config.yaml
norm: "layernorm"
qk_norm: false
attn_scale: 0.125
init_std_qkv: 0.0225
batch_tokens: 32768
doc_mask: true
max_steps: 14786
MLP neurons of a small language model. Each row is named by its layer, matrix (down: output weights) and neuron, and shows model dimensions 48-143. Each number is 128 + 24 x the weight over its row's rms, rounded and kept within 0 to 255. Numbers have three digits each.
After each neuron's rows, "fires before" lists the tokens most often just after its 100 highest values on Wikipedia text that the model never trained on.

L7.down138:105111107154141114107114136174137139101127135151140115099177137116120133096095157134092139163101134172089150097133146153160135140084134112128114155098105125119119123129152075136124131089098150150138132128104122129101127158125135179140088122099089148102143107120109121142140119161138148139
fires before: " ", ","

L9.down434:101171146129122103149128125117138127162138131192135097120131130095166109153102110149119122137145103066128154114106145113138109084115188144149139138089073132131106090114135135130123091153146106119122073112180120140129176136093144138150046114136135118121123138104126111123143115130115129094
fires before: "1", ",", "7", "9"

L4.down37:128092150139130131109080109143127099086125112099128141131142150143143096107124114137116119139094114167122147112152143114111149098109134151081141116128173186118117149135077131133135151109104094116102145150145123112113165154103102144114176120114154104131148123159139129119101112153116133126
fires before: "\n", " The", " In", " This", " It"

L10.down580:113110145137146125114132083122133124121118077132141133106108134129106130135114110128098164106095121112135133146107130120150113142133160154145135107127098128147133103125161135110105112145113112151158153073107116145113116138142109134148101098131111114141111088107115145136148108111135091119
fires before: "==", "===", " he"

L11.down512:149106100143116127110137107121166137199103183134141130136121136134000120163149160076165111138112126142127118088141149137134105134124115126114111076136119157125171149089169119131123123113179096147170104120104135124076124161099119140109124124143107123095129103111127123131118120106124124123
fires before: "2", "1", "4", "6", "3"

L3.down1008:168145134121167125205103168137123125132153110110161149127143140105159119115146121130119143095131120104139167117156122137117095170131079099124118152110107127093148143137132111124127132145129144112071130140122148124159124150131120112131121127121168132142129122154149131081110156092150150149
fires before: " ", "\n", " |"

L11.down551:124156185163116108122113155165112120106078029111125133126140141141062112108147104105097099131096116190117150156103139079128125133117129146139194158127111156108091103110123120165132134113099133105125120107099036117102145151162121117122111114151122126140124163132112112142122129148121152119
fires before: "\n", " In", " He", " His", " The"

L11.down329:133103145115102123113113094151109143136132116127140126178117094110145091108088155121157118121178126122157152125112095120103096097136128139115118105186175112136155121105113130161159092140135110156146159138091133147121151134106104171181129144157117132101160089120173105126125129143147128108
fires before: "2", "0", "8", "4", "7", "6"

L9.down1021:138129121120171132129100105165128121114162138091140120123132130118085123172102132096155121151171159164136158088112115165125179107123118139112106144118127159155117182104113161147108154131140140156121146118127133119084153114104122123136184118168130122132122201091117116170118097125102107131
fires before: "\n", " ", " The", " In"

L7.down245:143091096103158130130128103151135191173116142140088147131130088099096117151132123114101121140126119129104099088119156077155109132099121123098142158148153114128119160092076090136169118113124152136171163096105150121137118151126108132131155141126103164118130147099139109102128133177096129106
fires before: "5", "0", "8", "3", "4"

L9.down834:034148113149102145103083154144112097120149139111155166088150106119163109124110176094183091121141168101128157150137145124168100142118155142115144138143098167122121079135159090117124166109159164138160091086124083131119148134148150132134122117145127089133093135154148111127181135110133126107
fires before: "|", "\n"

L10.down962:127159130132122094148100115109118185115118124165085108166155110109095137149070131160095135095115154120110137156172156122138148102085137106126169143168132142087083165086099120102157092146128075128180131111137108131115151151110172137143125136137146104125113131120121098102113108181145113124
fires before: " ", " |", "1", " —"

L7.down891:146141192115146118129108171132124113094119103130159110101101156124135102172110126074155139153097121192142133144135088156138145113121085142131137142139116160135103152144109143145095201128150091124096145177127120104079120151121134135101145097165118096130146142162132124133133124141118161145
fires before: "\n", " He", " The", " ", " It", " In"

L10.down849:177133113112159166100121070102079164140155083129096107151137099151141137128125131132143210112147130123086138151155165133177118143129140126147109180147060147133144128115113147118125118131171103113135143133123138130113142115079137144113140128113134115138143126106170100106101093181134183129
fires before: "s", " the", "es", "ed"

L10.down94:130091101080129115127183096137142107101147085131089123139167128133136167111134106115126149095099067131085126129115140125084149132109145135136148111124141119158122160137124155087099105119161126086136095145098082171149122166128140081131149172139159156082155108105144147179092088144122131158
fires before: " ", " (", "^{", " mi"

L7.down261:160120127134119156106156118104139159108152105134124130157126110150118120136116146096098152143149100111146125147070125147122140129119155122129142169131136128216108098106143145119122073082068158149131105105110136144104106118141116169104150137171133137108118120129121099191095131158094147172
fires before: " ", "\n"

L7.down604:076095143157117149109154145194133077160140134142127128170146116082159135146175169157106156125142165143138118183111096153131123129106116121133124179152090131130123113137118100126130122171113140132124132131133134071165119168139160096125149122096135124120088111092142103143135116155122108134
fires before: "|", " |", "\n"

L10.down692:100104129118182117125095111105131123118104079191142122115160103118084116149162111148099081143089143151119100125165094100161152115125158090127138140135184131131130107131116144099103145127109133103159160159078086121135129123123168120133091096091107105125126073096152140161105131157168121134
fires before: " "

L3.down478:148144139103159122100132112155135136087118106098129122125122193145128095137122126140143129122093115155125149113135170130137169103118073137136131129147160176087109161136087144120119195079126085141107134141132079130107138148114117105139162123120172108108140126162143125110101113183118160123
fires before: "\n", " The", " In", " ", " He"

L4.down637:130130139147095118099146131133119120109128123170116119140166149132115163149135082149122148110121126117159151136144170143105128143173153085120128154151113135153149081127169143119092116168143153120153113099127093131117141125109166118110097113110099162135119152130115108150082086160161110134
fires before: " to", "s", "ing"

L9.down235:107136133129124126130124130090115054156127172135132158120131116122151141117111177111115159104151109122113146135166154118149134128067138177125107145161058103116153087122141101144150156116149155166125149134145183133135128143154131161151155099124157110154111221116109148074141126083136139078
fires before: ":", ".", "–", " (", "\n"

L7.down384:139155133110113110159111128117127134140177155168087097128120102088143131200114139135122142123119121104115160125136090145120150134113187139132148107137124134134133147138157143131080111123116177153112129150118139114105096130117155131144111123122160131124109126142117096075123110132149134130
fires before: "1", "9", "2", " ", ")", "8"

L10.down33:145187146149126132120137110130120126095102037125128112095139161108083119114112132119090129123116087188131129147154117145129161116123119119129136132122111131137111119136094124131153142087174111130096139142126072122082156147168142165131121101111153086138146166108114157133135140140106156102
fires before: "\n", " The", " In", " He", " It"

L7.down859:160201141173118132153127147133142089117124134141132083122154088151151135118109149157143121105092106123118124148137158099112135143122116116118119101096126170155131127072142153116141132132088167150124113108196080101143105174098113173121094109106144108126120126110122138104123092113123121104
fires before: "|", " ", "\n"

L7.down988:098155177138133134103099101130099119153147141119129104111132142101135155125125112117132137159168119143136161166122160117128131137158109112094116137187116172105123164084111143140090171128126153125078143138145128124109131104130125106121132138159185150131135139109160163130115095158095167144
fires before: "\n", " "

L2.down984:119095131155142095137134147100149133123141119129130098142110116135101115122104086121125122120070097118127133116095151130100113138137170116159120125117115160145142120121176149134088068085141143116178120141097119110104136131123135107133132109124163100114123108183091112144134124068117092130
fires before: "2", "1", " "

L10.down583:139109132133137144118124167117098140147113112142105150117161169164114179149116129140151170130111133159102146125102140111067128193146150137120132124069151131142100132172150176118129102118085105096153126139139061091113137119148156151143141127150159114118124145112103100144131139107101133140
fires before: " ", "2", " May", "1"

L7.down776:109092112124151116140114149093144090105075120128141102113136140145174124147115102078089141160092109151134132146133109137136167123114128137125134129120175156149126075152093094153098125128089125090125124172135126155199136177109130163104092105138086144154103143128106087118120109124142156143
fires before: " ", " Title", " Date"

L11.down601:095114126121142134174136165107119110120143136146127167161161114185157145128117124139101066128150117108176147138088163115140141108082137125103120107138112101151130132157132127129092178110105155115116152118139189100107104139125166152086073099101120151161117137122133165158135115125121145106
fires before: "ed", "d", "|", " "

L11.down137:124112093149121111114124134140132138107148140108136108161137131122052089111118095140145152128103135137108139136091088103130127107133173144104139098149147126191108126143115148165088129105126139094133104139129112112197124134126122096166087147167137120099134098132127141165126104136173135114
fires before: "-", "\n", " "

L4.down892:096091129154148116072105109166114147141100114108134158131113138132118115137128135171148137147106124125140138115132139132120148104112094102116139153087169129167092153106138194108132115098086161145148118115113123151113143075112134139099181124166142113169135138130150126167102144156103122114
fires before: " ", "\n"

L10.down693:112135115134152132117129148137132142083144149118121136140134150152127188112161139072150150145123103133083158152143131130135139139085106110115162163114150104106089111167090117131178118109155139079132131149125124168156134081150141147112143087120092138140133147131085125145159146151103111144
fires before: " ", " in"

L10.down129:102104168165108153146137118190117120099117155137159154118076156139111121125106153150150153180116123104117143161106116095116093130160162139115129106163113134143129105132122140079102145095136110150181140133129103121105112135111127075135149125089119150165114124132145136131092166153143124136
fires before: " |", "2", "0", " ", ":", "1"

L3.down957:101141124117119113138160132136095122128109141136110131133111127163188134166147156091145121126123126123138148116154109149138121115153103140115115137104115115120143123166103134163107156148127108165101135157099090136097092153089134117125193143131159154130138127130138134152130121080147131111
fires before: "\n", "---|---|---|---|"

L11.down791:145126139120163137131129131110170166115147108153109168183094126128108153162107119095172146113071114160129103129156116126153125117116160159138118098145125116106109121132099121109174092113121106183128171141075129127133129113102098107126116121076116113130108128164151164116136145124136101080
fires before: "1", "2"

L10.down134:123139140116144154118133126120113152125103112151127123082155161130078097158168144111175173116142126139111145165162100129169117094110112128118098149129140111118103150128123093125119164087119080123121096156113148150114146132141127116114129128131128098113084137126125176142123108131064151111
fires before: "\n", "E", " ", "."

L10.down258:138145048145151138121131101123159152137094103112121106145167073165183127105110105140115124113177132164123124122130131153118123153142128143124101160147065150142099113146120133127129121147172130114100118171120156150103112193110111124154136128143133117100175125124140119137136177158168150147
fires before: " ", "N", "6", "″"

L9.down940:140149133129136122068133115124134162169135179138125120172125082121098167174141103154145137125086144130127130096138139112151127106107116128192127151124137130146150137134128102126154127167108133108081137075129071116156152168132144110144095103098149109098097143123095141153114099140148130161
fires before: ".", ",", " in", " to", " at", "s"

L11.down285:134142155118138141110136158100126123157149112114129118104129067139110148115163128109116155103093158170095142119139151142138086145176170135093120113132129122132111132128140150104129137164111139119129162189053120115119147128158153136114131146149136101130127126114129096132068118131104111127
fires before: " of", "s"

L10.down567:109122081152105155137112129167129143153118165137114134148115122111138151125138139148113110144146130117103141150142123130134100150113147111110171135101113142110137116089130083132141102199146128115132164156161110136122133099117153145144079134096111161113102150164105109189119172132163118118
fires before: ")", ".", "}", " |", "l", "^{"

L11.down794:110126118134130118107131144123117123133124039123170135127155142117107153153158148102126136122077139123120074135113096156163113110154145139141160173137109128147131129107136151122118158117143163129105101143138105120098162160167137143149124162125115153119132109086120115177085154127143131119
fires before: "\n"

L9.down205:097192117118112140096126131110133169128150152142152118137139098111115080105135148140107129146150120106102135093137127189081141114137137131091105107153110137152142086090128067125149116151123186111149099139120123124149157100088155137132138135082131111163134114109118198176115114133126127081
fires before: ",", " are", " the"

L3.down981:151124110118132117074103132136147123101142145150124126121139126117071113102124131162101161097163130104107096102161139160116135140133148139135100101169130158096193126156115159089167110133135137174121148123126087157131148105142107115151170114148186134118168150110080121137124139114162120111
fires before: " |", " medal", " place", " –", ":", " third"

L11.down916:140134125116134107104117146095146095105171161141167172120111122161136119083124183123103140083158152151137119132107126133184130101124120137130143116120108144180121137124118106082123159144101146122127151119146168118103155077128160093130189137176123166153139110127110089111143133119131110118
fires before: "==", " =", " ==", " of", "s", "\n"

L7.down540:116085118149143110184115182127102093160174123105099094106112112106117110188078115138114134136134128151126161128105129126121088092161117146154116132124081149139161133087109096103113165173110175166135155130118107132124140098133111137126114130128163144155138115133106135130136121097115113103
fires before: " |", " ", "t", " Ge", ";", "tive"

L4.down185:145149148117144124105157122144111145095143101115115123119119202164127171133127102131128123089102125169120139134125149147117148073141050148154143144144163158136085149155108144188123190087165085095104121144110076129082133158125101097127145134127160131137148144140126121117108112180085134132
fires before: "\n", " The", " In", " He", " A"

L10.down245:094115094138113149125126143173093099119129085083105170131164147102099176130136163118081191182119154134130117177144103118109118154118119073117131156122107116144115108106151125125152126118143145122159159102142115128154106116134161104099074150139119118113149132144148100152156123149112149195
fires before: " ", " Total"

L10.down227:127103116103138144119188112100162114124163141135139153157146139101105066136088096098130141088120074153109140134119086111135151132114132144105106155138165126155126182134119112114133104119101128144131165099145133105132112125105098125149138086087114091079149137123124099093117159098142154131
fires before: "1", "9"

L2.down852:104151119074172131155110187152114155128138080124158110105174123129151117109140087112122135142146168157093164070107137151111154140149091121100111134130121147096132162144083105055124129097151094125147067100132176172143129133152109129138138133115137112110145139120139099094123136116144129114
fires before: "\n", " The", " In", " "

L9.down804:161168119114130136167133102101099131132126123107101152162137187114110147104127111121136173068156123115146146135138123086108132129148125151108089133118126136133132102144145091133176159125112166153128125118108146131095142133094104131150148091163119167130106114131123152145104124116148141160
fires before: " |", " (", ")", " mi", "^{", " /"

L11.down670:113113121148140082127150154151063139124148124143166133156151114131157133159110113143111127158128132127163130065125147134153123127112133100150170174177144120163138153150107111105142139139087114085145123116116098101139173174113095112132103130119104149080098134114182146133085134140168125157
fires before: " |", "4", "."

L11.down523:128120147141112107179166149099182129109140116103110147162147138124171119124118131150102151147144130160122142165090118117133134148128089128116166093081149124134138144094114150110092106125124147090127141160134137088135085105112124124097123141162121133144164093149115129158131161101147140141
fires before: " of", " "

L11.down594:126136125136167154145132109137153100158169126124121098109147118118126113112144140097119134155148144128141122151117119176148102154130094073119145132143116131135137122137150110189126113153133137130137136112104105165161094156114127100168167156113150126144123137146148131112121118102106162133
fires before: " ", " |", " —", "\n"

L9.down319:095133072181117145095116119136087162134122118107109078081117147116151126150146145127142145133131173130174130131112153125128107116128130157133111101151173116121168123103137142160099153176139088132114123191144149097119128152124117137113091155145145154144134177143108123120127124194105158140
fires before: " ", ",", "2", "1", "7", "0"

L9.down536:145138145135091131123156126177144210060130123138142128124144087168106157094110142128128159141142142130117123123146109171111111090124141128090146120079127157088140140139147123120077136168128152117115148128104127143112134159147121111095133136099144115155116087135109129107105125098091092121
fires before: "0", " (", ":", ")", "\n", "q"

L2.down341:134127135107167125108155131107152159125135138140162120148148150158138081128131113135122143130099136150123133106142148130110110127128144110153113156159152162163125119105139120071085103114144102101160138152131150148148162158153109122158102143112115134175134129172079134141125148108132095142
fires before: "2", "1", "3", "9", "0", "8"

L4.down126:157115117094097157118119110084163162119141140130134119141159128132140123169131123155136126084129109115110135092098086179139135129153115153157117102132138121141144092135113172131115122132160077108106124100122106138105115080156165111113115178140133159102123133142144091145142139072133140112
fires before: " |", " –", "\n", ":", " third"

L11.down678:133143109133128140136148131136143133140144147133107092138152085149066130121113135134140093109164144124113094090138126123148157116103152090132122130112157123079124119119138137116140146121125135123155158131120119139143141123124122129147127128061092159111115097143113122128152182121107131164
fires before: " |", " (", " is", ")", " =", ","

L11.down836:103145143155119118129127131130169147120138201148105138162107128118145140171146100128110119116164120099140136102150132116106145137185146154105100123111106114103125118131129156129114110143111115105126156142118112129124151129111141135149125100120130123111136159133139108149113150128139138103
fires before: " \"", " |", " ("

L9.down910:129099179147128151149139172150140170106148100151091136140127131143104129116107163101095130117114092114138174145106134142139137117142146148124117138144092124175149081089129066136080083134110101130144132127092083143114109112148069094104150081125097107096092155104093114156135120129148165121
fires before: " |", "\n"

L10.down234:130162131116131129118115136148126157162167129155132127161099086089102113160128111123130125137109125091159156106131151135185174128112163116125144139101065111087144085108122103099122156152155150071127112113154126084157107143131147135139099115102154101162122097123124125144117066126156117088
fires before: "2", "8", "1", ",", "4", "3"

L4.down362:166107100140124158136095117159132137135147144109145123114154096119116140126133114124100124125122132112140100168115110145116151105138122132187155107162144149122153106120123131124105140140147136115095107127139119133065105114134131127099122093145117128146157141141090166115112137120123084133
fires before: "2", "1", "0", "-", "P", ","

L11.down432:116115156160090139128123156120097145103118039119136104146143092130083114134098108131146133150098132119128116150153096127124121110156135139134114138117135167090066128123157111135115132111134073154112111148156128147097157116123111129097144131136152105131130129168145101151113171161111172140
fires before: "\n", " "

L11.down939:096143113090159117128148148115152089159183174133131109106144095084143117092117126124123117101139137126134143158151182154122114121101159163142188109133089121140090134078114142118138131143112136072138128136156148098140105131112100126136064101176169145123111143086118147112121118108133112155
fires before: " |", "er", ")", "\n", "^{", " ("

L11.down130:107130111157105111155155123107182107123107143111144106122133151134118148077114167132103114118119110123112139091145131151121132144124119107057119117144086134109169113115158120081080139142152151130120102119095123144119121128127167153145105136141123091138143041129080156127152079128171150129
fires before: "\n", "|", "-", "|---|"

L11.down40:127166136122171120128127126149124117145108093155155133129157112144162108168140122146169083158116120159127106118142124100069111108128107113127108111084123103143119110177123144146137125124121111097131112084112116118096114144169110073135141103099129129133108135119169110111056111164112128108
fires before: " \"", " |", " (", " Released", " "

L7.down877:134141109104123109101120099122165153115141149166095095142100131128099165080085078131081161127152128108090080131164143144129145155175104128139148111201096129126128180158091111114140120126145132119115134150142108133144099133125145129139128121077122126075165140135131141134127115127139092135
fires before: " ", " of", "N"

L9.down200:145169113131142131099152139118162116169141099128146112094113104095106167131167115121096153150127089133106108104083091115137145115132153150124178129161140125132099098136086133108147102118114145136148154143097114125121102125158102079127152173131153135144114089154142156153121117138135141157
fires before: " ", " by", "6"

L9.down456:144136088127155115149118111148173140128122141171078160122133082109124170144154122113125125150156112130135112143121104137138071143153124128147143129126080150140134120113106120068120083136128088124126107124099169081115111141163109127144152169153122151124156114109128155133122111127146119106
fires before: " ", "0", "1", " May", "m"

L10.down164:149118121154129107134120121159122189140156139129116152132117122135107110156159082150109146155133133142089168119124141110108159084145155158128126122096161117136142126117147133129081110169102114117138134160115108084130149135102123087148118118157123151082140145118123113180126091141168126105
fires before: " "

L4.down914:179135141140111142139143113124137126133097135142192120169106115143134119112178126134130153107140137097145074117144138099137126142158078085120101060146157118125162107147097117128133093102119124129107123126116130125121159100108087171142120108150143121111090131138116177138117135139115099169
fires before: "2", "1", "8", "3", "9", "0"

L11.down651:125125155120101129088122106136116144111134001134141092110157131178150125139122093121129110161137127130140124121163120108112122098173123166128094147119111129137136132138117133116151121118115104168078121095070111147105142144133127146128129158125131103177166123110154140141118135124138148184
fires before: " |", ":", "s", "'", " "

L11.down360:105094125138080125103119139126123103079117069120174083129137093145142110131094118132144174132173116174159124146135114099155132098158106162154104156131126146084112115134139112120106119102172135162122126159165116143087097128073109095125143099151187106129145148121134155126135132151172150108
fires before: "s"

L10.down337:081149127145128190117104096086151089117114135117120106105148132107125161138132116110125120116098137155113137121142152128104123128139129098140095124146133116132117135137107112113168115118149173150102142088100081145158106135148119082162098124138143123100131166157177077172129148124128159132
fires before: "-", "\n", " "

L11.down297:113174120064124139111129145124143137142135126162174131124121053154168136120128132142080112126145074123105114122151164152091165095161150159114120116120098130112088125073136089135178121151132168124146153161162182121138180133082130125130158127099119146143143121102126133122098094158145137118
fires before: ",", " he", " to"

L10.down170:140134093151167124113135101136147119143122106125170146117101110167126147119121144159108133123172136133161134163157145126165100177154124143185120169147091114123070161058148124135158122144106126167163144081134122109123155125110116127097099140116118123170160121122162125144098168129111081132
fires before: "4", "8", "2", "1", "6", "0"

L7.down16:117123122090157168125119105166098149117139128104144142136082091128103118081064103127128127127125094133088110133107153118126117148154097167141119145133105080103100122151144148114133104126175160114167136145120124149107117136136109152147141127123113164094181098150136128110154089139159147157
fires before: "\n", ":", "s", " |", " ", "."

L11.down908:132124151141105076127092141144109158110104100100156090081116133118102137127105081129141146069144165105145154106124072110063155128136145096098115147140139176116105096166127100175111125156164116127124075132130137117149118125122145134071154143157077152128114124122164129120120132123126172130
fires before: " |", ";", "."

L11.down842:129164115120142143133150081125109138072160144121125093092137124083145111136100110085114178134092086132113119113110135120126143102074146177158148147126117158127102107123107114101107107066129140112177149126121118123166130159138167135123070077147132162128100111113111168147136135106139156140
fires before: "3", "s", "1", "2", "″"

L10.down919:137129138130111119096102147111070109153119131109109092110130128101121115130131082128170145122083143148184116114141128118079150149137115110125117124095108107134124111124168126136097130138168117088124160060105133108134079121137140107156159152139140131165132132146083144132122104147116157118
fires before: " |", ".", ";", "1"

L9.down906:112096122140155119156119078137127133159100172119101128172118111142091151138108106109076101173120151132139105126175131136151114161135111126132147117142142106066173099072147122122175128122121098151138146170110190164141137134136152176105136119108114118155129146129154131117128118149149105094
fires before: "1", "5", "3", "0", "2", "4"

L10.down57:101172149153140143122099120146107121112111088143129117131114124115116133125100153168117126123141075133122155076157122147147128117136115127150114107180122107137130082148102085067142097127107143130132104154103101150158110108114169122142117094130154090134075117090104190123110088125124185117
fires before: ",", " he", " the"

L11.down143:110125102145129120131115109129130127136089126136125094174154084145154136151135077169117150129084103131110127176143087144084155137111135083163126134151114142152096099166151151108139110126138079099163112153100123105117143146120134122101136137170111142129135157122117117160144087119172161128
fires before: " to", " "

L7.down465:109115132148089128097112140114095155136128119150139183134130130145112158131206118151139125093124143139133146125108146111173079140097111113135141134141188096151125134096134139133163123165153143155169120115100141109119132117146149088123105114115087153122111121129083084124101160150141153099
fires before: "1", "9", "8", ")", "7"

L10.down39:113111109131127152171156085147165134168087138140096077160141152120111146170117134172154143088198121118139123099127147139124164133143144151180137138112115139112115072130135122156081111095153137117117103105134150147140139148104088128120138122139131137163101164154117153071126132138126140131
fires before: "),", ")", ",", "s", " |", "–"

L11.down200:117163125150109138099117144145156111141123096143132114139162119131137118121167122116115156128103144138138139122142115131166092119145142061110130103116126178105124118153150115159165110108159121079143086137105062125146156128158177094156110121145148138100122128121123144153084148123116154126
fires before: "\n", ",", " (", " and"

L7.down464:124079144173136177134138100125137115117137169136144153133120107107135146119116123125107064182099114117123130120110179143146093139168116096143116077125131109151128124110113151128129128160122101114146187134105132155099172150121117147102143101101102165131125110126135106142144148071111133091
fires before: "0", "2", " ", "1", "\n", " Scotland"

L4.down511:163175127100145122117130116133116126117147106132165090111140163164091130180111146098115124106089129124111132111131159155133126101126082142157149127148172152146121110130150119165162179106118110141160103148117072151113145148133090114115129115132141144120114132148116147113111121194146141107
fires before: "\n", " The", " It"

L7.down926:111117132142121159140115122095151143156124167113118104156118141162109134097119119132120093112117160132165147063111062133108125107123133148118062082085141150152120094156128159161143095123131115176107101156159129124085093133115130172147126129140108135140138107101197115156129149106149095106
fires before: ":", " |", " of"

L9.down946:126135122082151089145158100165100097124110179147105113160150152138120129143135112136142110149140170158155125127094121138124095087135141085110154132141153144122135124155106129128098104131086102146121085122112089146094146111095120054111091132155117126101124172142173133192141126095148127152
fires before: "\n", " is", " was", "The", "born"

L4.down638:132108138146116148097107111115138157124128142146148092119093138099132138175146102148121118175140169126138112145105095132082132187151157144111079139149131093139125107155144112124159133112110119171164106142129128103162143152122110149148112135145126102105128123106111160124174148115124054089
fires before: " |", "7"

L11.down157:115067109138122140099099107136072150106170100090153134137124107189096103150082129106155166152171107168126146106153155133129153084155087154144091166159158127093138107126139160144107090105144158106151105133122071113112117134108125123126121127142141121098169126119161102105110118161119131142
fires before: "s"

L11.down577:115115096134151125112154159140143119141145134123176116123134194123083140160157101122163132138109127138130136078100138129115130116122110155158177114121155110174140132142167114166111119110106169119138176127082076135133141102159137132189123130092106116124146100159124142136170095106145115139
fires before: " ", "-", "5", "4", "3", " |"

L4.down193:127122138150137108119157139137103144133125143148062118152125108167182097146132146092145099103110115116142147139123114147154147108149099131125104147137101129132123113151100138135087131134137089149101154129110166122107080115107149138119181155124162148112124132149140149171136110113138146104
fires before: "\n", "---|---|---|---|", " |"

L11.down772:169101107138144099114141125123107136102114141122128101141102136152153100189129112157117165143130130108129153083139129163115146139133115127175127194159168118106112117116128119144100123100148096104137138097128094134111150103071153117114127141159128131084143171142157176144097134166184134165
fires before: "5", "ing", " A", " Ma", "di"

L9.down156:153171131114155096129119118098146101113122130151125110123117125174076110100102108117150143113145107152097119103083169142132150152141114126124131136162038153110131177106135144148146142175122127160118123181110138141121176166119118123106112156134121159137111123147141134104079113122102119168
fires before: " (", " mi", " /", ")", " Total", ":"

L11.down742:122148128120144092119119109125146140142141179140117141162148096125063137115113149126122085137117136140108149146107163155197113095147111171181132092140141149130118119099087166158114153123149115119131092158078141151118157155120095133136109120127139109126116149147143113133142128124148139081
fires before: "1", "2", "born"